From a checkpoint of a small transformer trained on Wikipedia.
Size: 22 layers, MLP 896 SwiGLU, vocabulary 8192.
Architecture: LayerNorm after each block, rotary positions, no biases in attention or MLP, tied embeddings, normalized queries and keys.
Training: a variant of Muon for these matrices, 715M tokens, 14577 steps.
MLP neurons of a small language model. Each row is named by its layer, matrix (gate and up: input weights; down: output weights) and neuron, and shows model dimensions 160-351. Each number is 128 + 24 x the weight over its row's rms, rounded and kept within 0 to 255. Numbers have three digits each. A neuron's up and down rows have the sign that makes its largest values positive.
After each neuron's rows, "fires on" lists the tokens most often at its 100 highest values on Wikipedia text that the model never trained on; "fires after" lists the tokens most often just before its 100 highest values on Wikipedia text that the model never trained on.

L9.gate119:193143132139129147078116122169139128131095140141133143141130106133083164111105084124121149107137088165116103112144087080151111106127115169131159121072153105147158163118150126144123132160091180142101106101165107135165132134145148107116158133129098155104072097100137091128124122094112142141138107155179132082130113109107135170113147094119102124131132136131107094115095137156123119117165144131115152148156128089141088148139140106121156129116107145134111155147181163110149127118115120097159140112076181162116128141145159112091173114115071140134138162117138165085137118115165185105
L9.up119:121093147102102140120134138122135159100103135136113121135124158142134099135094164117106151111123057166121119142134151142133152128136124105149123140119150175134155184112123123144152169141138096144144117121103085105124113196121144116112170110118123119101122082110104113131130115121135109139148131147167164139124103137140160111102126122165143158143160116169119135138104146150141108120139140073210121079134158129141092142157127143186099128139132110101122141097110085112155114115141132130137141114136123135166154101106168132146129100115090104138135151174111128117148158204173144150
L9.down119:079154140101115124116146138118163127126117111129103126128164071133120113095104107145105111119139111153135085106123130138134100140156105156134112109100161123076147159175173127135127131143121128125110095135130119115122127119119123102124119118136105119115108125125138088089084081124138152136135118157145176114113121144114151153112167119147182111112101134170116142104164167148126136164143114112096133170138127089104072100150129095174090150145133180169149144122150178110133174144160127143110109165095143080163087121108148155106144123106063116104127115131147136115137144125137150105
fires on: "19", " the"
fires after: " (", "–", " throughout", " in"

L13.gate232:061137149135104177131092127143146167082094111136146139114122135135133091096143140133184175165147139140141116163086104099120131166135131141135080119112114122167109113121157120087125088121122138166133168149132170150101174136158184135110184140121130157114149129102110130085128101129113138149117087128120136151121137151111108145151116135130120146108145121147164093102103162119101115138083115126131147157123097113157142147169081118118140128140120099130140122163099154106163086128140154107124146123114137097150127086114134131142146136140132143162130118178142116108105090142143121081
L13.up232:155136142118112134176160134138161126131154118109115158127072112092087132106135140138117131132105167132128128095147124131155156143159134194174084137121106158152162154097100101114099137138111109118121135129160135134098158119103144120127103132143154156156130142109143143094160130119080138160108099095110128140105104125116134108142159154124157113109080126124135123126130103157124098137128102124111142118171143147109130127121159137166147121163120118065115123166143169098137169121133101131153136111123076166136128122106081088118136158140131142158134095142126180115080070118138118116
L13.down232:099144164122113116124062110118132128108147096150171136122136125139174149117130147144147111102113146099083157107102126104099141112119205127136130092160115099167125083120106144107112109152070121132083151147137142103118131108132152115135154133121166130116067108125184110134115149082140143113113144122110121092159168127093133128168115121112086102141110131092134120111160083143113099128139163086138174133142117148105116104116085145177177131114101118153131151133161142089097140132108137105131161111098137153110139081154146129150088142138161112146133126127166116150146142168116114084
fires on: "S", " uns", "p", "m", " s", " p"
fires after: ".", " \"", "\n\n", " (", "\n"

L9.gate646:119115141105118088102130127121129185128128139130143133145142159126102114120121137147135127135115143142161167110088112082098132149151144187113126130104116140089158143139163128168136115124123136111126123156124109108092131166145134135133130086109109141158098115134170113123168182167118133129130106120102122159122113142157144112147160104117132161124127136139102087069097080094089141144094086158134148145154122155110122115131167131118142138140117160118082106066142141140099098125138122151110118096155129121109083101130104149122148166120111096116155148147115127133142128122080155136
L9.up646:123117099155101124102095152172152119112126121121130118111109116142105097135144137113129089132112123151127133159119150112129135161117128154124126136127108133124129116170134148140148115165131109135116162101140173084181153159114119130158151118103127159141123118192132127085154129171151120130125134127142157128120130129138132115123155114145159072138156099146110129105163109111139105175143103129137133124099123160083109155101172149199145177125108111158106128073144131138175122098125120135119106109120154115114135116120144090123122148135125172140143138106116170113116142110152153127
L9.down646:103100154132108091133097123105124158149129117136118038116147079117120079163149175134115126137148106137159143163167055094156096142109157133127128125135122135125126108104101134159159101158149073142123144143147099125158161107115108118097165116116114129137084122153090092112125136112191093116124103135127131173106137120103142122152113131143137099136144150132103098103120105154073121145118127123115105147102133162146141128126110141135128176125096135146134134108106112128082106116133113138142135185116130097126100128122131166089147173135135129139171155114141170150103134130160176125
fires on: "R", "pr", "math"
fires after: "-", " \"", " (", "\n\n", "\n", "\\"

L12.gate267:094129128102138093137101132148116124108126084128150175135106119111147121139150125171098127123132110132138100127124114123143148156111113159137133126109159110163172138122147112137114114103135135126147119126134177084156158123133148117139148127116135126109138067117140140161130125148148130082139180110091096105121104136097122160104145121158160108139153165136104111129133142127132164132118103125126164169135127142141099129150100156137161156126117159155149123122108141154108099137127098120159142135139102157134110128104104151158170143143145135124142107138140180136106127079144129085
L12.up267:117128117096120137159082149101138140152126151129106105130084156063164121126153161078152136103124146135095091117085108127150121110159177120139189132111159145119160088137127093106100147111063114152137142182108077149108143112116130153134145132161127137122092125114122145122158090108133131148139169130133099111163140125126112138159145132118149128121113130155132130136178104094142135094179130151110128129152158128132140128135130149172158095144121152144155138133145108124129132114138143125106157136121145079122108155136138176106118115113099112158113144145122124145180110109121120154
L12.down267:128125096099102159142128120126116133151110158105170136111124126203110137104159091157067128111136106112131082143118143137171121142135131159130186134125146141100111115134111117116094154115113131177097125135148124139152161086099118119139096153137131117101133103094072122122132110125106101150124156181159077119170131137153089153131122100165127135125157119108121111131128099128134160099172110139113130152137077166135151153104117135154176159118131153148102130123131111134109160129133168140123155097155131141109108160148133149136108110114097121144128139141107155101116118096157143145
fires on: ":", ".", " |"
fires after: ")", " 4", ".", " 3", " Episode", " 5"

L10.gate82:088119148133117128141136133130107162119120165151145129080144121138199130141156164146142110180146114112114134117136144157144122138102112094128130144130162101126110135122121146153100132150140110152139126141124128130161137160088172104089099148143097131121099182165125149175144114095152124128136108146153165167126128134064133171170117115120126143169163120175169087141156102098152158117186124108134124158153139134145114118120196149121100171151150171093131118143123134120127122115129120182118103138153095140136127104157127142122156137117104168139135113149146128126127116096138112145
L10.up82:111100129138061150174131163145106145127159176112076096187194097149162094102116091148122131157148121104131132161135145115126125098139123103167123161134163120141114134108143148145141136118089077176125142109153104131128139136066114130090103137138136119138112159127124126127154162119125159156136092118119177136152084148144134122175112118119125112180198112165129109155088119132118105132165126138096122128133115141135148089108131110109134143116139153121143099154166132126159139120121131107111125142127122128124108134128131104111140124112100122117129125107140070122094139158147141102
L10.down82:147126098131133164117119117118126095098148129105114108132120140126150165122120085104100179149112118125088158123104174166115153159144141092152100147103122098075089132167131114160109095145123133120088117132129108126127118096079166156166090126160143143117144136094152132149149149143113177143130129142079127143162100120130134078124115144107163097119118156133091142102140168110141108128139082136157204156167138135119169139093091118127126095101140124123095121111105113187085122058115110146177151130141116209117132129100150139109108174126083128125096130118118131150127142133140112125
fires on: "-", " Pat", " pat", " Pet"
fires after: " Al", " al", "ian", "Al"

L16.gate884:091127099099110114064115145147149131124153123103109152120107146116176165132136177137157120109094127168142156079128109097089091123120112170172183160132167110162149139124171093134098148115132170081119123138076076099112116124185124102101124122159143141120124173170120158124154147115152127128161111158141128130094174123123080112106130089119114140128135129125129133154156098151159156109095095094105136154166136101127130121132140137092118111118135116118120125099082088122133128138094062151100143155141147138143116130099095082128151132114151115116127145125107108135114154113118116112
L16.up884:111159153125151131100136143151133102123129137156151116117149121120141133126145140171126135105152105128132113071107163133161088151141122121108138144137124126146143115106114132116134104183159164146127145136135161143081131127126103079130178164092159089122054107138115145174179112109132091175109078090137102155112179079105121102133134089105094168117086095128110087059127149139140141082104132112136144089161149129140110133155153141132120111117110136140144121124117063133129135135102123126165109133136136099113091126096129137147143099170145142114123139188105155127149118124147163122
L16.down884:113116134155145111132154129133069141135076138094144092131116109081147161183126094105164160096110120086137113130129176114117109132132110108142114159125156128124129117113099116126131149098117082171126138135152109134108129108140156143098137168096130132102090167180168091074167149138134110095092121179152128122157116151108155135169120142154107133093097117146147090122125140119156171115128107125137107102153112130145163148100183095133114155119106123126148131099071074123143125146117132155170109094128164124150131094096112125113118129138149111140151148084131172137132169109138125183
fires on: "|", "–", " |", "es", ",", "-"
fires after: "\n", " 3", " Fil", " 7"

L16.gate348:120139135095137150123136150128131117127116142096123135121096116106122105131129141125118125117123122087119162083104125125153122126136102151113120148087114146132138088135110139201080136117092121090122119216098132081108139102126140132105122140138141141173104107086131156134158132098099126163092114126149122182107110169106114152130129096113116116141179150140121125121134145132148125057140125183133085169159128126120090151120102134135112116103143137140127108131129125162122107124132148130136109107128094144160084122099154138094147158200110138132127129111103210145178121136110142148
L16.up348:150140169132118144165118117131121166109136134130149146094096125131107054139142113131102079149135156136082143167150126112137123140144118058106113099118134151144106132133169171140139121160148114156177140112124132138111151111104123104150095139123111137099148102096133099091127153154134111096087099108130101096124147106151133159116132107148149115151150132118125098113122154147142155143160093144107147114133095151151106105119139089119124096118146121099107112138131143085122134065112117149108181126132132152106124149126148160121135142073151112117129105138130109117102148134144140103
L16.down348:130162136056122142100143085092129112088125160092109122142104101147131110111155126188154119066129154151115124097111107134115132151094130114133128108171077151104173154125148146158140106093162130128130128118130110128117137098131151146134127118081084137167116128142128118140136132104161133143128146170149126145160149129154134137177118132140121176147137111139130124133101138111145114114116151121131158168116109114129139141135145119125115131120129172124130154074124149103100148077153095105129112117127103113139157094157157110119150115148106102071131134128165150160128153093136129121
fires on: "\n\n", "\n"
fires after: ".", "=", ")"

L4.gate474:108136127111131070129101157096142111131142158139123124145117154137141102107115094132155133125127121149130126121119161134131127117120099117079096136139099109141112146130168138087122121126116130145115140128147145158087143108093095112137152132116132161109119105114127123105174137113169144153145124143166148151131100144120119157100128130121128148148124107113135100146158102139130104097139135128125132131139123101153123180095108127154108151150134143145134106201131145144095092099120135100142110136133111122121170160122118129146131136123121129135118075069103145157125091148083118100
L4.up474:155093170095083099122160155177150128135109130089139105135147121151105147123121079107089129118123141088123103119143136128107152122078171085127128153104128109115125147129135130130102150155120135120137160140141143098155183141097121100075127142121152160141130105119128062089136118142121166112133099123107117133129118143149118166119098182108153146105137145122116108119106085133157133128163103155160123112164100152125121144157197126090122129086153153172155169139117128118144159073124130080143115142148129122088115144107138114164133157110124113132120131092135145163135121149135092171
L4.down474:169107120104117108168110124138126147148121088119128107111149127120171151135130175127124147141140128086135157162114180110141210125139137137080150109124098102098161134151134133155124128131110160169082128100125127122072143153143098129104136131129134170131122111145142138138125136092143129112172124160128134113117099143128122105127157111079157105115147152136113133084146100110129103122139137138117154149147128120134117145105148149153111115110118128184166132111128141139170138135123145130133136159154110079133143118157145131148123139097130106121079116124106128153149137088123139115
fires on: "\n\n", "=", "|"
fires after: ".", "=", "\n", "\""

L17.gate244:084150113122099121094106130130110163149118114153149133121087125136133118082192150131114149149091100112139083125133126137143107140140134129129125132114151116183158151068103167128135126156141129147105125156149181120174110102152159122149124148171162151103162116123096129128149104172096116099145155109095164132137101128093168149121147142144147136122138093146161080126092101175185108187094105111128112142097127127180141141133085121151123109138174134180127120125108169091142146129129120162126152142113132144131104140127120097146158156109136120146126151087127177135125158169143096118
L17.up244:148147060150159117109103142084107128122074118133110127131129123140157146132164106121122148140163100076123116135114149122128111156134086118142105148156132123125130122140108118133122118137154084127123131137134159154132122114175155133147182161159135134126122120114137108127165149160090164126159118102114079099128131115142127109152137162131148109159155088142130119158151136084141142116128167123139146143118119097157128114167099122157169149098145137158089103121123106101100152107145112167142136128139108153160163162101131113107125116138112133115124136089129134126129084132117103119
L17.down244:128113118143085126148123145149109101085124124181119103127133153129128166162148157138119073156113120074122142137116136144120132149129144134110115123060132122127136162170126150166134134115148153105161121136157086112101129144196152112180137145133122139135110168129079135068098100076117138117122135154140132183128129119088124152128125187085102133142107142159167128109132139148101158176124115115109113146113119147165127126136149137178170149091122088083095146101135134113097133092152138133122129118143138127084107124123122109139113108160111158127094074142128144145106175151138128142
fires on: "|", "."
fires after: "\n"

L13.gate858:139076144146148106135117120103141127103142091145158150117119165136101117136114155111107125118111106095117128167105144118105160106162080098101134124125116113092131158109133124129120105084156138152126131147121087101097123108096124152159159115120142170131139169106139125120116113138139123126150113116143140154115190133117145089120199113116078097105144146132122144086126074077140140100163125182144101161120097143156128152122163106093159134124120125099132104121116116133111076143097110108120132109106140142124153124110141132142142136155153135142126119103102091189152177104120177085
L13.up858:123101137103117116136147067133126151126174139098129128122127114130109077139165124138079169112110141119138129134105157146134132143137158157156130158110131117143139190157139140130136130127106150079133151141129071130092116096097149161126151134124113174099139139118134141089111135110134121146091089121115119112130146111131088195138170161148147164162144119117124103121104109115150086084137117153126163130140146126132137095164141170152113125144086119125134134124152141114102161137132151049156094159133132091095136124162114147090129129152153172127093126131139155117107128165101156128
L13.down858:117152081130128125126156143113183170121098085125137105165123139203133138158134114101103154101135123146125128067134147153129153107090131144072131175071175103139136129137105136139150083087130105100124122132131157081093119138138153145185100135157136114109137128135119126130107133107126147107111137146120147124146161137141090071131147094133148111088184176134158124123152102101111165160176115139155134107088127109149132115104166120151132146131140107125106092124076112123134101170109139100089105134069161127123094137137123141135117174128085101151112096104078153092144122121131105164
fires on: "S", "W", " Z", " s", " Mal"
fires after: " (", "\n\n", "-", "=", " as", " \""

L9.gate790:165135156133119121127104170176136127131118164109119160137114123152126107121142123149085127128178103145118100099151123128107145088112093112091138091116153136128108117150129092139116110161125129099139106152126107119104152161122120163121167142092129113147135148178112155142152120154118146095126101132103144104122150111129101135118102127182109084158138122123118126145147143158131141084121145133151111146171128110137101124106108095128129136112121139140142153142120117120149123121148168093124133153112142132130087144151135147138108120130105124171128136167120142128109114164125168115
L9.up790:125070149135141116188160133092108082135155109114158104097145114137112114150139146105114143132108145137112142094149131104124164104089116112144159142133143102168156123134127136152140092136118094160138137121121169087101113085051143128141169153106104142156113132130103121149117148118091132136092110157149151128132161137160127109146137139120112071113140124101136187173136116158101098081162101133161124148156126220122079168144142102130144108158122131155113146135093117148125109142124108099156104129147115141139143129111121100158099099150108116124131093150142105164084128193157121128
L9.down790:109128150147129111145151136109132141165095086109147172147146115150111140130122123172095112111095160146123113131105100093124118124125150121128123099115122129104114091061146130114152094116121140131112149156108126116116126113132136129148143126125139157141133144146116070100132113104113139135133170111110162101145158117185150101183116127077164121146107145071127134143122121129126168129115161121138170163133117124132119117137150157122089155155127167158128137146131136128102101080120125102124120166167128129173166151115130122096128078214169101124087117125099104155115101138153161130
fires on: "L", "K", " L"
fires after: "\n\n", " (", "-", "=", " \"", "\n"

L9.gate541:137100079116140159107090116098118098110098158126114152131111140102116119153134131132107140115099118154076146176087091108143098121152111147126146163131145112096160106135145116171111151114124154150135117152158124121131148126076144117145101113134097101136127144123126169165154148090092139097141153143126121098123131103153121127144114162117098088153144127126129141173105094150121125139112109170161116070113115136076093118137185096116124126168144147093126120158126091129130127101158113092124120091102129128170155135120155137117120107187149143143145098132137129112116108165102163151
L9.up541:131124080132088187094135131132172115111143183120190102175137126138137129139089151141135147102105124137124100112121097133126110169113077132108130175113136139131119099139119141096114137125116148087126144142104103138125153142166110156107129129145144164124148141126118135121127134137128110139176151151090118177137117151148128136113099126111140131179119090124190092112156151158114153085126102134135125109091128164153132147108122140104116194112150152112139136143139100142169141059116135115110116086129140080114116142114066151168102132128101113180117091122163091126104110122128169160
L9.down541:106140145148135134126111101159127122112120188107094104083145119133143147096114142129091110144117176132147169128094131131124161147115121094097093126080157140174140132151129123099158138135162138140153112123160123150151070116141201139116145125137153155131100121126105129148108150158148140071159091157088099174168132139112120124133121071103124148139134136085155087115121144132129107137118111112102152160130124151158127096128162081135159148131124101129126138185112101133089130129111103162102141139117161161121135132153197105176156130137104151136114081123114129092152109101120166101
fires on: "-", "f", "z"
fires after: " Al", " Her", " al", " Z", " A"

L17.gate619:120123101085147096116127124082185150098114117103168139129110129111122148092140125107137088124142157127115137119146128086145110120134167126122146127150138114126119092126145154157163150096130143121107123113126131089104148155126127164125094161131162125168119126142102126141147165100125125164111146097155158150078110088135147135135150121097093093156147127092097137105132097121117135124141095125153126162104160068161095158071108182117143145123069147108136149077142086134167139113144167108147091159168128144108154170092115136144171125126122135165066116168127149119129149137123139098
L17.up619:146150107134071144127125075113089154157146114086129116124115125127147108146108143115171102127110116139133125129117130126119145159106136111111109137132158106129141123117135123144109183109115116084190111138135092152117187113116101099109157096157178173089089115112082152116116140145130160139116117103147161148102092145098140139099157096174156145147141153086120132102147105118126133155127102130110106081159127091101141127135147126121100153087104167157087106098163154091122120151094118130099117101122116106123094132141104104120146175174129151081109140098140133115153147100085128127
L17.down619:112156183047118100151141112120165137126103130137133148117096096113144105140115166138122160116088106126112115095152116168165131103147104114066079111130143136157134109113146134160106068123151115122097102158111144146123106114151141129122146154114161159092152085154112121144151113073123151172133175175133130130107110149088172117124151121140128139113108115112100113138117113126120171181136117123163147110200147136148113168165133162163138135154110118077150120139106145176103127164148115164104154153156108160136107127150125110107132154124129108131157141148133122159120111122120105108
fires on: "\n\n", " (", "\n", "G", " Mc", "="
fires after: ".", "="

L8.gate559:126166114142092124132153108131071077127135129133103136128120169130132128141098120138135126138106175155141112130131131137184124125100137157123115111124089139135158128135127147135132152104178145158174172164149039123107132142083103135099170128143163123118136132168136083107096139192111106135134161156137091153118150152129099131132140125122142130109111142129110117139117096117105080138093153171137109180136129186161094099163091139086118171112101151105134124117117182133103103106167180107149091136093129117120100114112093119121129110148115133124178155140148139123114175145096155126
L8.up559:144133134096151169152118149142127161082117119072152111139103134136145131141125157129075121138092125146135106124128107096116135159129112083156088159084157112154103139176142156124103108136117091100101153077118129106119141128124135109111139157137129121106127138142185126140109133119130111139138119097142154121115157126121138108119100084146122098138118124138092124130113115151156146139144143084132144162130123112128145132178132103166099156201125127108123155092145106129108147137139170124128126094117153140093172104099112109126175140127161117156151121094162162138166083171092109114
L8.down559:090165139146125108108083097142169139137133136150146165114140141155137123126123165102094140122147127125155116133160134121093104125136134110136091158160121144121136153118154136143112146178093122118119119116112094127131127128131095142122157180148143145068110155103140123131103125115108115145149099143116107131122147084125116111161184107090143116155145161142081121094122172147124117125133119120126119102153089134149109139139117117139132159148116110079146120153172138147142128072159119130167145119156177145134103124117125156119136111137178123189093124132157131089156140136132145180
fires on: "Re", "R", "Br", "H", "Me", "K"
fires after: "\n\n", "\n", " \"", " (", "-"

L12.gate725:138140126131126117128158106147190144139148127121142131143063161123120111157127155153188131134125123147088105114118095134130119148131114147134106133155130188118103157173174122100100115136117130121103079101087170116133133116155118118108117141123122146118143127124158126174118130064168139098113062100146163211101129145081122130126134172107134134105133123123151194119109155125105138126121155154052109135146139158143102113132117139121146113158167131108138117096104139090157121128130142138164099123169124159105103099144140127088153128105123151134151105092116101138096121149080136150
L12.up725:116150105122148123147175139108124150154112149135157114131119140129108125130103154093122126122148107112167174110111109158188106088107128131117132126142135129120106120126136075126141123134116123109118122089101141116115106158159109109138172151097155151108141134129078196136161133106157102199154106149145167108128167097154161101109124127166153116142068119114130131149127101160140138137137152143091115082116154148086093119119161157107091166146150131147153114086097151123133119135146085116132119129118139128161104131133120118177133118121177134125126103121139101139137129090095132108
L12.down725:149082144118110135102159153165137154135129134112143117128140111110116123143108116117141125098121142189108151128142165157123115168104140147135130166122134118115097157122126143151137138100187134106152118116089165134131162143128138119120117142124102129122109131114122152130089099131168139141158103126103143118137138173140156136113136158173100144157096101158148149121123078119087099140131160112119088144123129080126103131098133127093148143164135120133120111171097120097151110113144093145150121119129128116163112103119134097109200086166159105102138120111081130067103109141148130138
fires on: "-", "|", "–", " |"
fires after: "\n"

L4.gate805:107097111114081136098105107146140085151135126109175154157082144123162133116126183119129125149136148143112149159150151121132140131143101133132113150086116092117091134129128135123102172144174190136103125113147069163131130105135133072125107172152110108131125117113127150119110106130090108097123098149131104138165139117098114175144115113090157182145134103131124140162095117115107124145115105098135104146103153124110166107176120130121160142144127147133147127119137110152120129105124105131130153107134122115134127141142123123110156119161152125131150129108126100147147151133164147110
L4.up805:108167150107139143139163133139116167136166096146096146127112148112124134138100134080147164114142132109084137145135097154137132113161128111077093094141123129123116119095123110167138136114100115130105166149142157136127101148127128127109152133105154154151085119128112129120093137098165098150134097083134138099121125160103167147071116125111098097102139113092099120074126136092151141130113160158099117136135155122123132133100138064151180170172145103117127124160114101129097130143140129151096103124150089124117073148113128114145130122117122113122112118130118124117078130099147121097
L4.down805:092153155111092130140147133096135129149154152120113120072105108117107131116144119146148143109121106143096101120172140149123110136141129151139140105207120165136114159133138142134139148149112139106093158116132114141107177113117174153127122162119145096162103150103113097124170122143141128150161128142176124159182109110120117117112160155110111098126184117130106136115109176078136133115155101131161097123149133119109097170130100137118110159132140113130111160147139149121128121089121123150142158101129122126140121155132133082133118155127147127118115116129151122135122148108099084166
fires on: "-", "uro", " Euro", "N"
fires after: " Al", " al", "-", " ne", "Al"

L12.gate569:120105095105108132154137103110152111092153096126124128110152096120136145136127117125135148102130139133119123167115139120150166126158077142093169120151122143139149143156140169139146195119125145153094085106152118141108113129072137159163147168128121095135130104124159125109141113131150123166115101150135123129113131116127083137150144171144119155153107094100128104134113159132109110178125127115102124155161101146120117128135152172113121123140080097157107150159131149139099132158132130114131126151149130138118139121121118063146136127155138114105110123132162145106131150152137119143
L12.up569:129087082165133119129159147108085173117142095108098191120138111161149133140146156145137142159162095156146106164075101142152056115154098082086170122129137119138096147154143145130164185141100131107133131136157149116110124111108130141101146098146142136143148108101141168118107132129090119105157136107146148142130144139114122107105198098138171127145121155101151152114131136135121170124119108174166133112163086148140162127138119079130116127147128148129119122132093105101149161142119135146120145164143139132151098157117103160151101159120128153172154175127155130101132133121102110145
L12.down569:128110170148130119118101143163108154110132116108152162093191111126113150142170143112122124123106107129168165130111144119109103124138151119133129172089163133131135152119095149124112116145111081082116085113129163125168133144131086122118124089186119136136113127103121128092126111155100135131134121138130144154128117143105111168119143077097152071140149151136067114086128167147113153112133134135153134144130140103108137141150096109127134123113130161142101151139125100141151132164104130127085098110110106162156098156124136136130150135116072139166105130088135117115147147116163081140
fires on: "19", "18"
fires after: " (", ".", "–"

L10.gate378:133120109147148090156121156168118142130072152086157108168179136121142140155094158136144163151107121180179142099169142150143187132129128153103136154095156096117138173154103142111098147095166164133128084133139104132102147109112108109118124132130091099158157111151114132152137144143148116185125110164151182112137181134105137144114144165193134130100143162150152108156141100137102128128157118155125144139115118107127131110121128150127083119172114176146119087143160151102150107146087140137161102126122129115136122107148118084094126108117115139143142103122146112162125131117154157169
L10.up378:121116192158145102151093105148142114140161133112139131150159094160130146168166124128106100118155141105127114134158140107170143156097076156094107153160124131125158143131108140161114162180132119140145128164104150093104112127118144147133110123110114148132150116154104130088148167145138116158153158180078186171132121157135135126150113099125136138131127130090086119146113157124158117132126154155118059160143093158134131104097151112159113186114119124185094153124185119112105146138164134131136140132110093081098119096144121123131155133145100081106115142150143125119110086134135134129
L10.down378:157105106147144128103092106148104123118129129100124116114159138113144171170157112161109110124116133161150167087112153135110143163144149125126136142195120152139096136135137120094164143110121089109156126152120133153101145109074116130112114095123133085147119125117118090180096127116148096129091152130137150177100109131142137175140097159146115124115103135128094092131117136144129155120117163113115106132122108138136066120146087132130124159168145135183117146137120122114170131128114121114133120133122093140108137139125175193158156110100123117123199105112148130183128138120066100100
fires on: "R", "F", "B", "V", "NC"
fires after: "\n\n", " (", "\n", "=", ".", "/"

L16.gate547:158112090143106110140133110166129133149150160117139111173102104089157127142151165164156141107151138118160097134080098115133138137141119107142144125135120126168159078091154141117128136150109181144166149144127135110118122088164137123128158120124135128114155144142132139123163158132174116151070101167133150070095168121147131119178140126118113120102089117154145113146172090099154116142122107095131174110148067149112110158144133095128116125087087137121087123103140147126121130130140081094144148093124080130105121074097138197104129126137138113147133112089113170078110115125134126105
L16.up547:153138096146124145087115114095111149120127117139137131125118128150126125117094175168127130132127102076102097091131137099133105083099140176083099155107208159122097152120157135130132137132153128142137134156106152145158111103114078105171124142103133122145100096128116121152090137123173113126115113091132131115132108139094114110104124136107123080139132131151139076136123139198135127151125155116136132167136168129140152154132081137108116071105131116139150147130077145154082125130153143179092097159108136151111130151139145111143089154130101122146168152149146112154118105135134163108
L16.down547:129109126085126161112124127148135093129077113117085138172101159096128144145141150145134124102113122136126157158148144122162117117157159138134134147125142136135151135103128154141122170182111140122108085126178162152092057096142068107128135162079126131136117124145151152120134159099124127120160126153133115115127152126138138165175172134098143151132091085153115117102116122143184099143124098128123123103119146117117142117085105133122093136119155116133162160144089133085164082092111120187110163129133142112139137133109131159138103100169142067141128114135114128130109122077129161103
fires on: "|", "-", "–", " |", "\n", "15"
fires after: "\n", " p", " 5", " |", " 6"

L16.gate92:130074126150129149141126100118111108147142145140121121110121164121108116147130128111134148100098152131163163078123103126136127120143135114138133151155152108175142129167146123149091142116097150133131087110124101123160148116148147099086140159116173125151140111070139110127115105108119139119097171110114120126122132143093075156111115119131103124093157139096162065140108138116132129143146085108101110160118143086164126107121152104119120139129140115087140147054095140074161153103149189138161115146168095103139165131106109143111102122094101105148144112115154188130125144142132129140
L16.up92:153154126129145115072113115126178128130158135125138135065114140121125095103129131142099133138128146119142174164124120139125086085141140171144135169143134095118101128118115139136144142141122150131116110092120088120153139094114143141158128134170103104160109122107105122117147125136140150118088159120084157140125178143133138113107141123121124150146134130103100153124123132126103110151163058122093089097111118146086101122108143116149164139098145108136119090119140127144157093103076145133175109114094097155133120173163091157149141112180192088096112143147143156129125142141093113126
L16.down92:144137123054127135129134157161143110184107090150112139151132117146093134123137120122159139131129150156137193110095099174133136116120100095146090150135144140096132130111110097130122166123146127076116134169154142081140120123108145127106129094131122160122146132142153103111151129107123156118154120093097102121130174138139159150127119100136130102170148105158120144164139142108120133193112139134142127140125151146135107194147105145111087131090145149103156124111117157127121123097095151142113079145166091148109101168141117133121146115143078135120087095091104085147099133137129145105
fires on: " \"", "-", ".", "\n", " ("
fires after: " |", ".", "|", " Al", " -", ","

L12.gate583:125155116044138156123109149130157120106148121116090123129133131133123112106133165110139165062117138155105141105158146154173107157139159141135162085147138155110139068118135104171118146113133159111137112125134178138126160113133088169102146151114167135132098118124107114111099143115054130140125124134168124133103102126140128155083140138159157114137104111085118125108148104133175112159131130136123127140101105116122172147131108136124163143057151112096136140103167072165145130149104180119139169098137100128124078092140158122145155144115153094114116165102131125133137128110127140145
L12.up583:143124110146120126133131142129151125115156106142100164111099106102106089106123075092116129063120175139126092120156143168146140136123149118145122133152120149096128125109148126143137130087156183165116129121107159149096110161136100121129152176142145144153147153103090133132129140144103135179154171105102154105109076134142124138096158118153165085115111161132145106137136112122158147186128150157103160117133084107129136163125142095146132149084136137117102111174130131133163127147134182107138101090125096130124105119108143103097130113128093152107137122121122101142165138121107144093
L12.down583:177099100040135156081100126136117098105120100116128145140120112148134098134135141125139184001122131093132132084148134145169133112123113095152107110110131119127164114103158137134101110151137159205114086144158146123111116144124095181136119163149116125117132145089167118099124144143139112109159136142151105123124106099127125123127127149121147083128154103125143125112098100104154124119152143097113089115159106127102127160137133154157107127111122113156116135100135082130130165110121148131142107136128092146123090114117144130151099112143139119194109146128119096127146117122134110142
fires on: "\n\n", "\n", " \""
fires after: ".", "="